config.yaml
d_model: 320
n_kv_head: 5
norm: "rmsnorm"
init_std_down: 0.0
train_tokens: 512700000
steps: 3912
MLP neurons of a small language model. Each row is named by its layer, matrix (down: output weights) and neuron, and shows model dimensions 0-159. Each number is 128 + 24 x the weight over its row's rms, rounded and kept within 0 to 255. Numbers have three digits each. A neuron's up and down rows have the sign that makes its largest values positive.
A block is one neuron, or neurons of one layer that tend to fire together. After each block is what it responds to, as a language model described it from the Wikipedia text at the highest values.

L3.down130:119163138145121096135149157152148096155131137160137114143100115137140144090127162155150121064127169079147141127194139133129130144129119132148105119086150097129087153128152144123188163179112121154089142139103160101138143149094128160175087162152100113167141113119107117148115138129169158151148174125111133131121136141094139113128111134116087097086121132090111145126125131134094118137124119113087134108139118134142136149154120117135081107171094145075116140069114135120123091144132144
L3.down386:153123150110137117131148136140124120061136117150153148094160107118192129145165110103114153145091126080162088146161179157142128138139086142127119128153127080109086132135095124118140146108127104154170117092124165097157141162140131146146095120164143108118110139124110125110130087164117122133091120123150132108120105080107123105155134128143113144129139114112095136135178086134126117131116148092134139115105127121158180172114162130107125125156128180109198152144162185170180096113132139
L3.down427:138163143152155131166144118112150141151115153137139177145170173159156152111140160087111140095147099125091122140106137128095125101145093119158169112156118138159084107136118109168090119146148106164133145109163116118165098150117144132128111106168109158157114119172103153145110095137133138196158130162148108153103117121128137129162143117116136135105127139123135160102103129160136089122124176109120131098182145164133098117134118146154147164102129154118114110142109151139075153110092122
L3.down434:131123133194145141109108120139098099142127108167119163125081119133106109134161106119107117149155097147130116125119121127085121131138159153144126164077132144135132099082166163103146110099074131145104132112124135147116095103139100114142162131161152131113153132175163086137133120112105123133123124123122150119142152101117120178135117150091162167142160180145127148125100120131131161070100124107085116117154113105133089105124087110116099096112144098108151173104119169162161121082129150
Description: Field names and column headers in infoboxes and tables (Authority, Population, Apps, Goals, Label), plus biography openers like born and Early life.

L3.down109:134093170137096183128139157135121146138163160169140089125156115157137128116156075131100140120133155163132122146124139168132100137105101147191094142108136155160096161140176186109132125132119099120106113147153133121142150097121150091120083163122099106152117128110154119088128102117165113129130143127125100106118153091106118082152149080165117129070137136145105111167121079123124158109137128120127123125140146142134113157104133160121109156136122121111118124129125138100133086130116162
L3.down188:130095107134130136107100103118118155107159133137130112135144131104127141147118112140110134139165125141127143157113114120144072102145129167143100145123125170123113123155117138106123125110154047124135121142105095196153117099131167139151138101124144124136130101062112103136147096152131114089103106101119125113078141119134143129146136112121151116095118107134103131121123139140129137146119081166070105097121127178140129131079136149102129110135157148097134128096131143111122117108138165
L3.down399:129113155155122156215141140089108106150142116172150124133107102151122133132122127086129110111124130138127093107100166114104116112141079144158107147151108169112099142157134130122136114109080125109126132131116132095123141104125134108121077152120095140144123136104157148062120132139130130131164142170134147129136159123110159129175152122123136124074117176138103126151118108087124108133102134078134127109165120171162092153104116146113110127133093130116168128120070101108119107155104123
L3.down766:122070128105104167182127146177125118146117149110174089096152117149094116146120090154102117105148144162089136126115167115149126147086163119131158143128148117123089099085106086101185152145135063142111119142113138108102171139102118140128145154121109127146105100135163128155138134124151116098104138116110141119093150116144126150110140112128123111130142107084150126100132092126113142119130129129125124095076124122121104093142121122168124116130152111137129105127133133114158092089130125
Description: The second "=" of a wiki-markup section heading after a blank line, as in ==Career==, ===West Ham United===, == History ==.

L5.down115:121117164133112155105118140154101145125134105141112150089132113134129139087141116119100131164162091108116128148136133138152133158115092077132178146122105176126109132123123125120115146140127133159122144152086141112109126120147141110142168104121154140119106112154139103129119163127139142121103108103161131157164166129092115115069139156119095134112132103118112137127126115149145183175129090137133079140177160128098106104150139128127141099165117166109188106132151133137164115122149154
L5.down270:122109186139144132077150143121119173138088142087128131109099116151142143157127102099118139173109130124086136148127122090114155117155102124124130120120137137169124158099150122137101090141161144144156120111146121126123165123152164097117131087130095138104163110156118158113103109172151107117165128112098101129138131175121153152096147139079117187139107192130130095057112160142134136151120124158154151124096120172143149125112115094135129141112110150112163114176129137136125148085155128
Description: The first = of a wiki section heading right after a blank line, as in ==Career==, ==Early life==, ===Mansfield Town; weak elsewhere.

L3.down116:125152121143143130131147140108138118103196109106105084136141108160132155118101114093105132169172111135119102151162129105119098159139120106131160128116111112077147089149164098134146127118141135171095132100149077140137146147092115147133123151138089135129143124114133121092143148144119132137084099112143138145139055126112147110105097120157094134108107096107152159125113112131155102090118122146122148130131135103149147150112146105128095162086113155123113173134126168096154128154152150
L3.down295:095132099153114137169143128108135118149165160094161123139127137112165066136123109154121127188119183126133091105115152124128102164108122103145091112143116076150132098094160142152122108131144117158153119100122144144139117159143166154135131162083141156138108102116142155113122150127138146100118126132138130099119132158147149106115152119151124136095093143132105158145132120155150135170140093187096163131162144168112117156074128165124119152158115099110099149115111123161068106131075112
L3.down718:162120124119138135094119119145128165100134124127127143164168094095133148147129138136179109148096143160142146133140140164110106117098140156108140137087155129111138120139127127122087096124120122123157133135133169157127129110121143179110110081180177112150091149100117141148140135153149195116098112147120122137097110131128158079130204130158097104090107125118120155109158148147156134147127119112115112094121115102114133133121136101107172124150121138119143079175111124097104144083134147
L3.down788:117089131137118113144118116162094135111127114136139130156111123139116148142118140133140111151181076164127160167163104179096090155155142110093133068087126174124108169140098127124122094167124119143120117121140111149144159110134131157118144129103125121136133113090084139141196110148099111153087116108151112122145096114124134125099106175122145145141113120146119123149157102152129140142143151088070133128117161094112158143167159142131148129114143106150123122143128128128126124171146129
Description: Hyphens in markdown table divider rows such as |---|---|---|, mostly in election results and other list tables; also word-joining hyphens (first-year, four-way, 2009-2010).

L5.down410:099137131116158117135141111133129111164131098120137161129139085129081148136120102119193085132147109158119179124140132134115136181099149147105163071114118139119112124147161128135146119143108127148131181167115098130148100092124145137138146121115135112126135157079115139122098107183143093124100106132086133110135115119108106167086085122167114169127128136137155154115119132148147101091148128136093088140155166098096145137132085136092100136117135128141174118129128141133103118113144095
L5.down731:129132107127128152105146152098189094114118130154109119073124150124147166107119126123102166132089184148165138128154106117170159135110073149127112137115118138114087111109135119146123156160174111155105105158110136118146122130111159136169150113130111174089119099143112150116136122061147152076123140152137115084095133125111097127070140150140110124089116132137132124123163111133124111152135120121129129158143164148099157127143092142100130162132127143169117159123126151050129131151125099
Description: Hyphen characters, mostly the dashes in markdown table separator rows like |---|, plus hyphens joining compound words such as co-write, re-elected, al-Assad.

L8.down115:127147102117136086109149116145121096145135112126112151106100158154115091076154144115096127133155157111151114134134143131110151107121143141133128110097148130118104089116109087171112105094117132151137094191134079117150169121121095098131103137142134124172131115155145113135115151145149140134102126118140118151089106087103182190117130153136141124154091126133175141179156139138114164143112109125127088176114106196144110155123122118147144090069136142128114113189099136125134143145113139
L8.down314:118107167145121108119094165128132124129125132137106122094118154127127141182109105116141132099168091143120174119169094129162137139127125144105127123089121133101107153128114101139150118125093096156084134113065118127122105138119128133138119140145149094061145150135164136142144130189133165112136124116119108168138104122146117116153125102123183124166129144128124111132173112140141136138107130083109156137129128147109121123123132130133177155101138098147138106170120149115170155115083153
L8.down353:105130122101121099128188126157117153160152123145102103096126142137129080148119107165174126114136122143121156156118108120146076199106098069114142136153102116117120164127153156131153142160139129172150108084122116118174070165124139124151168166127137147145142139130116181127174148166113148149139142151081106152108085095113100155112112160100156101172150120152159144108134092125140157112130156118110114153120133103120125140104155130129154092151087086127144152112168118129168091148181147
L8.down642:166132146135156141127105119137114141127123120125125139133128094090153157168100163158154145161169136113128187132147085091131112162122092180121139100144105165160130130121109103126132105129133106124097162132122111156123059123117128110099168128145123145098115146146148146127158130133122099089130138132087122087157166121160143156124134111123153119103120130140112106103129103095140116128115122166111152111154118109121126139122129141151110144139155118136151157152137110131160137071144145
L8.down699:132172089111139099168150125140065110183147146100080138099139137097120123095092083129109118133157107111139111129161134138136111145124127134126140147126124167151123122134163160133108124150121139123158147123106148129137071102135113118138133146126116132128142141150131112111159130123112130150103161139125143134126115154133082152101096104099125135169151147163127166144106099130201154116136133141133118131140164130126148147103149122107102118125143118120103135138119118136152146121105139
L8.down741:099151124095117144127146142146109137131148116136114091166114170093133135129094131107133134147132144143134122142161142126135057133165096155125135130087131146142132128137115128138133113124151115155104144141085154158124116082113120137165153147108111162120121096113122173129133133132133138113127119102104137104103141086087132147142098119148163111183087175114116153144135124124122103122164124157140134090093179156180127136129187123139134144091101124124066154114084128150177116155117103
L8.down802:156165115139109152136162126110132101126086143120089156127113166139148130156143132102118126143131124090120114140118100134114139155116132118145135076116147113140077160119110148151123144110107125124126158142108113128137123130092121111114133118125132124154127146164156128163123122111130094139108110140137103131102120106131160136152164088172098127138112077108109140114167116167099117139109133143137151150139164111163095150151104134140109104165104128100066087171103126135172098114118078
L8.down826:136124135109132103168101143094169128093087108141117143135127110117151108138129167181107150148098133126126101099138140110118133122122117166123134106128103154119107141137130116136128111138110100135121150139131112143108119133153185154150124150131083109136087121163159130141125146192105132101102120134116120076176082146156096098130158127107154146095103136100101142137164167166113145140177126110077119125145147113083137117103155192092094101153129100146128143129140119142156116125142175
Description: The word right after was, were, is, has been in passive or linking constructions, often a participle or its first piece: adopted, published, announced, ban(ned).

L5.down493:146115128139146134096130137139149129111130134108119148095094150134158148134187166103130133142126137079101137138138143115184159113149157109123092140168148154159121168081150122156139105105160176094155135141153147160140069146111098140143079152095147148099121180141142139098143115100156135156135075131126105149089090094162095128150125104175152140147107085124116121162116082165114118132151152100101150111095145128140115082127103126147144096147105122130123130103171082128136149134170123
L5.down812:107103102149155162116167123133156162123144101087129155093134157144144147146112099134133121118151109117119106142159126105158143097121145132147148155174075118151133141098142112149124145137132139142139115147115143138139120094122142142160098135145140078113127116149121102093143140140116139140120098154109115155120120120111116100113113114128152088101083134126143094215139110114126143145147124102126115121097137114125130146150133111157134148104103110142168143095096126113152123130171135
Description: Middle digit groups after the comma in large numbers in vote and stats tables (7,394; 291,661), and past-participle endings in passives (executed, notified, disembarked).

L5.down411:121176160149107180168106144171165171108109133142128126142144116096133109128139173134123149128133133103142191088055134137138123161119104092142131099145158129121150156130124144134134157127174160117138158134138099128114099129136146116122106119145134106119130094147083138096134133164161137118157136165108100108188144170123120136098131132112120123111140139097172131130143180146120112124127095149162130132123107117164168106140155093161105144123108155137107088107098129129105093139108101
L5.down750:148104130147096097169137100161144145127134120120144129124125119113121123139069157116115130134103117140124154114086134137113121132177110136112141138131127105110151147185096180140097177137167087135113107124125077114121110102106141129133108115118153131122118083102109136136173108141090111108111099136157127151148103180128076074113102150114123107111106093122145148146140124109143113138118111132129157116158133105170078180096096143173137122134112102131137154095128168099150171150121122
Description: Suffixes like -ing or -ed completing a verb that opens a participial or narrative clause, as in earning three assists, asking for, and received.

L8.down371:159117112145091132134146171127131106127101094130086114108166147110095124117103141138129106072128109117137119116118139107153204094125137165107166120136154122136128155133127139170097164118091171171122153132098100081130190107131157155122114131149142131127133156118079127119123137100168120131178177147160140112091117145117159138172152142112160154128123148132120120118132112126119137123108097100168120084138103111170124130150161143124126146160137122132092132099125113120114109103135116
L8.down478:137123123153116090118144126171104162128122106122138145125113136143134105157162126088112107124120120159109109164131144102125110131162159154138185121150132110091131134112154079101126093135107126138154149108152111076108092086147112108104148133180111117126136145116084144163120122135111124133105124141158076133132119135154151091130107130166146149141130132094163162110150102125145145149127133154100121118159136131147114087118142101121200096166136075149106125104116153099138150185137123
L8.down617:142134164146154087156130201135076132161122122107091141125123133137121153098113085128089123181120141177096097109151129094116117107129124161119162122082145119147131150116117129115139133091098155141132128124104128168104192089102123149165152125124124158128142151111140133137122113156114122103110158140135127125126149105108124157081132114124144157144157168191135144172128127143064192114100122109161132142143122152141126129104115162074092146109140163151120120158120130140116140131088154
L8.down619:096103151132139161135140107117135121163168109115105102131117156105076112132129170116145105083116157126127112138117156125101105151113099118115141114132124086143132135095156147151119096088163134158108184145146099101167130129128092106156132111182094096092089110142082098124114139133134146163157158121108142159128129131109107136174159133141138101135136121119134141145140111121112102135094132110115129143150160112151129139177106155145114131157149123154089178137115121113102154157135104
L8.down651:134129138195119114113131174162123132109141136157129137108117096120100143122135132124112154112130132146126118104099137129110110105112161132128163161074166082140169130133090153117100113138176114144113109118108148153156128101120142169138169118161120139125152145135119120101147107118152131134148160085171137148095146108154115097127125134120149143131101146089149128116082128126177117151124129152124105114094132126067126129134142145145156116112074144096124131121088118112080140107117135
L8.down684:136072127107159085163154154138133114107126129132122120112133138147148133105117118124134119120139071101106116135147139133158103115116124137140141139160139132156129113173129104078155128144160142067169080114128131093131137145154142171141101118115124140084195106113145118104094145098134149124102138054160132118121113132115157126103099066172181147154113187112128106138133094156098110133136093140120122104135179146117153092126133131122126143102123142115137131161134123141165060101143157
L8.down688:132094096127115109138103146113122155131148121103102126152099125114102121131140134144141132124117099083156142170111111080109125140141141107120100123096089103127135119117130117123122126119121155079104091123130117125088159109107115177150140132104148115144148156192140081122180166101138128157136142151147150126105090134138082123135104127157128084144154125132158131158163071122126138149124113107130116145141114128134096120108129146131147100152100119114134117095104148154113057174140132
L8.down749:151116105148129158133120146149077093127126142122102113127109141112117181121098110128102100120115107165138178141116143105144104138129113145105108137171120131135141149132151120165121145117145146123196108135094096170136161118130146125072153160129154154110118131122061150087142086088115122154161120146118146133130156097135131139123136078110137108103110172110127108136105153105126154084119117109144110147100095137072137163108090121151138126133138101132109113160064090130074127143130128
Description: Transitive verbs about to take an object, often after to (keep, take, follow), and of after percentages or quantifiers like most, some, many.

L8.down50:120156135111107121117114144105131105115118115140109155139087143115141122131123133102148147110135110142121168102109137073117137120113106097147185101128144145140136145090124106088106150083173082163113164159103142108107122139153129123138126110136108123127091125152142125169141148161085174121169122135139114138135107138097068111097167106090122142142129170124103101130103133092127111124139133130154119150132071146109104091150144105148123087176143118132123172131133144146104128123173134
L8.down182:093087115123171112124081144132171144130094134187158121133112141130137119148113128143086122100100155142123104145115097148112175143132127151097094196173097196145161134153079125118111138117100148126113107151081089087121118187143146119156094160141113144146134145117146113124142131137107064125122093129115131164154147117144137120135093137141106155137146131119076124102121127097142149100116082111140150101089136128176109161135121155109117131129140112131148119135121164150135118156158150
L8.down459:186144135125152135162123169128153160105114112101109146114131135120095142127156119115110104110123133117100130096138113102072188095115116134145099135154102143120118130117140089125140129127086152106150137137176129118116144088152149107120102102109123127139171120146119119100075094112150106143119120180132123093137132138107139115108144158148143112127156154131180142119102117160102187135147065124140121126123118079079150122119111134146151090142159140132152144145180134116118118108117157
L8.down463:133156110123145115111161094114129115126133133151155148106132120116090148122149137118147154141162116135150131090115138146111095118139074110100111162151094199156155121117146136115143111142138136145167096105177140117154123170137109106091127133130111167138120102124112177102160115149167109115142134145116122162180123170145118156119153142115088121154156175111126165129131138133130170113125085133137157131115142140140128067137138119138173115145143100122132164109126098108095121120138100
L8.down550:153082081138152082110108120090128154100120153156149104139133122142132120150140153104120126140110143143107113206132131157087145165142128128118100125179093127139123141146129093138151150137140164140132100146108126100092128124139139125128117096114115158167101172144116115102172100130164151141088132135158097109170076135114132136140131125151111099146147119107151130111148109101096180167118129115111102121132135116152160125093115153114154140138086093141103098145127113128096092165149145
L8.down687:094142147133114108121165132101124186131171100125109135163139114150148108113160056096108147157110111106154098123144128133129142169147132111135153122157112083117128140094168141120088142109159137121144143130110130091116101121125141132160116113132084155168127138154144136123135140137094146168093108135141117107127132135155145092156128153099137120106088112101084115124089144124129158174132150105115125118155087157094153111088162140179140123172113095151148137091116172111093144137127114
L8.down809:089114174146116107151182150133153153105171138108124129144131097092114148121123126136119146116108129105103118161104161117155108161122129124163109125154114103113112123084127130099139108103117093116142071118171127154170105149119126103163150121100137119124111141146102133103110139145163119183125146128166096125157136115130116132123095165108114157094141139122118134139120148148167164122126111113108131141124112142116115092150085116158112127161108102074160139161182168087118139117122143
L8.down825:117159119096110146133108127117214157132120126107102153143130115170130134118184174145090106096109127115092125136114120185147156114140153064114140144125172108114132109097147166107151122138072177103143125120176108161131166129127140157120106103110163122134178121133155102163127118078141103095125145154143120122142121139106114074107073135099103144096130136126150117136144138160119139152156100139083121080073125098119148077139142150153123126176098124105154090133103097167129140138111170
Description: Final word pieces that complete a split verb, mostly its ending, right before its object or preposition, as in underw-ent, relaun-ch, travel-ed.

L8.down66:111124162109090142133097114154094143089184092125131137163160111168148094123109170117148124138139125098134109133141091123103133088130108110139120139156121112128131156063167140107093111112147179137120122121079141124136148117127146096148091151081119121134099172150142073123141114072123101125130117140151125130160122142092122086151125128068157131130181166128126125122110126077124146137178138126170126139112096178132120123151116135151120124107095121166126129103139090161138121129075158
L8.down253:088102131160129116114125130133157189124113090135119122110130111074135134144113134131117162108112175160140120153131111097129099115121152125132119141113119111125152101125121134117115134114150143171140143118153125144132120137159130140107129125148106146156135140141103113102122113110106168136101121129135138085109151138131100140107130144135128111134161183132135139111109095075150128107103156156096154110100099108114106132132178167133157149183102123154063131112141102134121153130125129
L8.down254:114164144158111138135131128150087153167175103135145138074126115130147138123138125109122118145149155134160128113164110110132123104111125106115145175105120141136119102172121122134136115094126143146134117151104126115141140123063122132083108129161113161121059153159084121135123117137120156114117102163144096097087118114133181129141107155100123131119109127140117145107139135110078116155112129164130140130152146129076162115089129124117078156093120108205130107143165111152108147124146141
L8.down277:146135135132151151140130133127109131130125135134117101106137079075127117060108086127122094150170125155099080155160114089126118080120137141190149135118137124151133124149101109099136148139148130138070092100190134098150158127128151110082111151182112103119138152141149174081131144111128149114087111119081122153124100148106106091140126160102118143112093125081116116102147114145102125160129127148148139166157128130111113132154112132119149118127128127097120127129143110129137140140111129
L8.down368:130133132146138105103122095114146136131169127140162141097131099124158148132123106102124120119139110145093117107158146129114131157132118163106122126166116148128105142113154136134085064114135117097141096130103132159128124115115148108108101135145137142151104111089179153113158099158120132129163098113148152116138106096180127108103134144201124103133121124103120104138157132122148086180129150095054146172117140113140145133127128135129170133112144081147136099184121094110107108103152132
L8.down398:124140123134136099126142139146115135143111148131136105043146078123104146112159112149109146120168100116147116165180156093124118166147150128133113121106114143119144077130152127079136135148160140108152133131135115135151139103100136125125085109140150088136123127134107141144191149171122148123115165136084122133137073134125129134132172162108106130135092124152163114148147111180145137094156129113141109172120136132129153073102144163150108158111145089177149116158130107088133163163083152
L8.down614:127156179093113122101121108147147102137126167116104157125123134137152129175120123141133128144129139128119133160129126119127115097123143121151134134126163118121150070135172116152144117123132132128142080135132139166136138140187105127167127147131132126090113116139136124085115104064160091114164117134126124151147127118136089113093141158105155120138142172128132111144143142091156188085091130139148150097074085118063092093203101100155160118135151134085079114119148059113128125086125153
L8.down807:104117165131093116123146106107112105135143138117114165125134137096126111098126121097123101146152131090104148144101128114098110156149138090124122117151122129120140136078144139123124145107111118138132148169111103132117124148160167145165110159130133147130139130140139134131102125098173128149113150125128143119131151125074053121055136135097156105109130167140165117124113066079140135079136100113167143131113077124156155160126059099128127190156112128122110117117117117113116119150178099
Description: Middle hyphens inside markdown table divider rows like |---|, plus mid-word pieces such as in-law, anti-qu-ities, mis-si-le.

L3.down703:139157138111069144169161117114132156137128142109124141160195140151121150144099119179138146147155135118085129149124122158132099102112087084126124100120122132124143134105139077155135126113149085135088107162131129142153127089135098181154117142124114127156117087128151104059144173156163162120150141133098135164118114123119131123098090146128197127090064098132162080134139132110138113153126097089125098130139149197128073151109146120144100087116108133143141182155079125117137096145143108
L3.down738:116080148141123097120119083130104105176141142118163154122112155113129122129130108100164126117129129153118136123102126128083124173135094114124124106125146126118125158097171124150122115131164067145121113114113128109103116120175131103154142146129138152100154084136104078124133121156136153123150139162125126148160138170143096132096126164140109133145133103137106136110109098144119097152126156121091159160170161134187135142103098148148123157127136137135059131099128143120127142136162116
L3.down797:124077106135083142162152123142114113120121150096141117135129123133090095175074102137125131138157143175110153131163099100134158133109137137133111090133076137117138149128091127146110122147148081110114139142095118157139104154089136113095139164114119138129110135107107135100127081139114124137154128156155088107128116090140118173167125106121115111148085123156124107126122130145131133167101150126111141136192133112104118163106135162138118140095124123208182145125132123165106112146134109
L3.down813:102076139140163115143181077172148087130149113134106147124107137083114175176101125119130136158132152135084132116104114139112132117116092120091125103110124138149152132123106146140092193067168149141144106108144118093147113146119130122087168116126133127132129099174110153140123136134136138161123134119133148138141164139153123175129151131070162118114131130097106140129160108083140131080156137108131132128085103169168095090126163115136130169143121109125120157091121128137163117144205121
Description: Highly predictable second words of fixed phrases, mostly "of" after because, as, all, a number, top; also "=" closing wiki headings and ", and".

L8.down59:112093114109096128143133139121140143086125172122113083122141125135137133131087132167153068104107145114099134124135142153169110133113122124086107137132115121157114114136138131134126093124134110096164106159123111200096141144142130161135119083120139139140133112173110103093176158108159150125107112095146129089129113142138138137117179099127113100127126214124130105120164140119137159157149112133095134140125168128147137109139166125141123086145139123125143130159128107145144126123129101
L8.down319:105061121119140163119102136117089143135101142131100137142130130190117145142086108148102125136111112142157133088125125129131084092142166154098073134100115114132137124076121168102128100109152094148141087145101120171119151130142104129134140129114090115116114134129137123098111101104119104061099149098153117120081145157115140136096141100056142110136127228136139102101176125096088107108119125129156124128105123173154144137153103134109114121124151117105131168124140103137122110109153128
L8.down561:112122138124106117107121110081123120156129093137151151133130120138077141165176142126131152131117151136126137105130107158164110167126120088133094127111095150111133110153131164109089131136134124091126111174145147163166122125128141138123109129134149145129101107145149120095117160128152150126121121140142109140143136156121104129192141153094172106181162177112169096120124105134120122141162115149178100144156088150160138131140155157122103100125124094126155132114172108142135108159125122
L8.down565:110125132128115132152117114109149142115141065120091090095140137131125096065119103131120162096124128117132120109144130125131137136187115123122107114069131159154137083144150120112122154165117129095112143117111099208129140127143100098115123169100138139137154150124169160106147125133128152117107140089134154138096149090115158152153156139103127133147108139091162121135113130140101064114142104128128119141109158133150124137114077136131088117123156123123140084123112148133144077135161104
L8.down640:092150140106123113162129168113086126097143129133144119123115176151115094118125122190109112092095136152109126115126151104130138156127165141119105151111093121110122121168142166110099091107146071125163126129118093139125125124130124117141140134096132134128106110101110139163112129124149112083119126148146114118131140147115141142144170123112081114121145230159156123113128100158129152119154102133135144130031071131151157141128138144111128091109164111079167122130141174158104119138121139
L8.down694:111120154072116145128137128130108121120101149145125097129143147120125160132122118158138135095133160118144136116152136139142132150144132143139079117099129166152129131145111178092151147160116112059140106151107129159136141134124114118119115141078144148132147106125139136086132143117132124096095140072126132150167119095100153118105164127074124121129096217113132156155184120137111138144160099155090161126086145133169113097132140139108117138160141133125134118150150135163168095116138111
L8.down733:103158142132108093112147116084129147125147128117115101150112116114126136126117090123151149107150120111137118146175178120142100167133120139132095140143139177111150105127137131118125102099135134130150143106155110186132119142142100135176096123070138110132105147115116139122129145158147151113123132104103099109101151114157127152133119119116128116138136199174132117118105121142114117139126096108154099133108119156186104158117108113126110149150122139098167117146114117105120086138162153
L8.down773:117141185106110109124146117148105126131133141116165106134124157132156136124150154121126119110122124150153143107133124126133143158116150147140136125146117129128107108151177178120118116152197118137128151100122148146145094105133113141146142169102167120157127107112163167155069142146139118099087133138137126145112157118151136112103140141135114104130132209152141124120159135114167137151141128140153121130139100139167134144154121102130080122146107137129103156111108090124122161120119134
Description: The first = of a Wikipedia section heading right after a paragraph's closing blank line (==Track listing==, ==Background==), plus paragraph-final periods and paragraph breaks.

L3.down416:152149130111147074092177083153111169130121149118139116193142103121124136149128158146083156138120135119091125111118111105130072148157121117117155150155096106132115190116140158141120127136105102121105142158147162153141117093143122157160126120125133157122123081144181139088137111082118118109117115106154083139111161133132099109120093196098167130135097106120095125119145128112112128138106131144156089103089118165123133162148142143119105114125092157127090114129142156154112171119152106
L3.down499:098153124119088119136124097122129179151132079110119123125097164132149106128150148127155164078143127121124096092148123156103126135138110138143136168175163109125123110136120150151088117130111129112104117133128116074160106156114104151156106144141118116157169156104156109168157140139108119137124123109082146125099116112115112110149088153143151095090175133095135117127124143090131139131152108119185141121121153109107096128129146126137127111100149142164088135102135142140128160137137133
L3.down671:130164130140095121093117160146105145156121137105096114155172146114101149126126123133121115153140132091156153095165135152097119138112113110142117083089070088142135105118162143138146131112195137124123139108134135158125134167105144132126114190121118108120098125120108100126115116100120124120163124097151140102123132074066102138095171107131146097102168205120117086097104124113128140125128113148107166121120109099135105090103123103120178171107095140133108132123090137154145146105136162
L3.down764:106132128136097140067135139158127119122127086152080092178115089114135128136127122086139133176106073134152127102154081134146107172161148116143155126148105139156131138130150145156116153123165128133103181129162133126102130143078177124142136153156139153117153165146146126144120109145083113176143121155139130117120156101168138121156106106138133156139130068144069138130115134131156136130117106145141131117109148102121108103127180130125175147076131123139124163113173147151093128174126175
Description: Final or inner subword pieces that complete a word split into several tokens, mostly verb endings like -ed, -ing, -d (question-ed, conce-ived, sign-ing), also noun parts (cover-age, cultiva-ti-on).

L5.down364:149146132135131154098129119097127135129109156152081113128167130122161138111094142113120083169111105096144125134163119140102173134095097115121125157118126181056107116101132138109176138104149085116124102091138157086110078090102081152097162121142127127141143142138132137139156111153104157144121091144151138129135113136067132157167119118133095173138092149124128108127113147179087103127157136118125127139161129116141109109114144125120110160136115125115138136081148157146102132146093138
L5.down715:139133157102129167068180161132120144109134095148133119150102149147139132137114144134116135102116144100162109158119164160110085137119100135086094138105123106139172112144106140145123153145168135114136142100123148097178149117122114091090120134121108159133118149140093125153134159177153165147153140156146137117157092174138180134135170134116129139137101144113132136149132139121139131135105147136174208121126170142187161092107161132134158123101103108141138096127167143100147130142114076
Description: Inflectional endings that complete a verb split across tokens, mostly -ing participles and -ed/-d past forms, as in compris-ing, advoc-ated, deploye-d.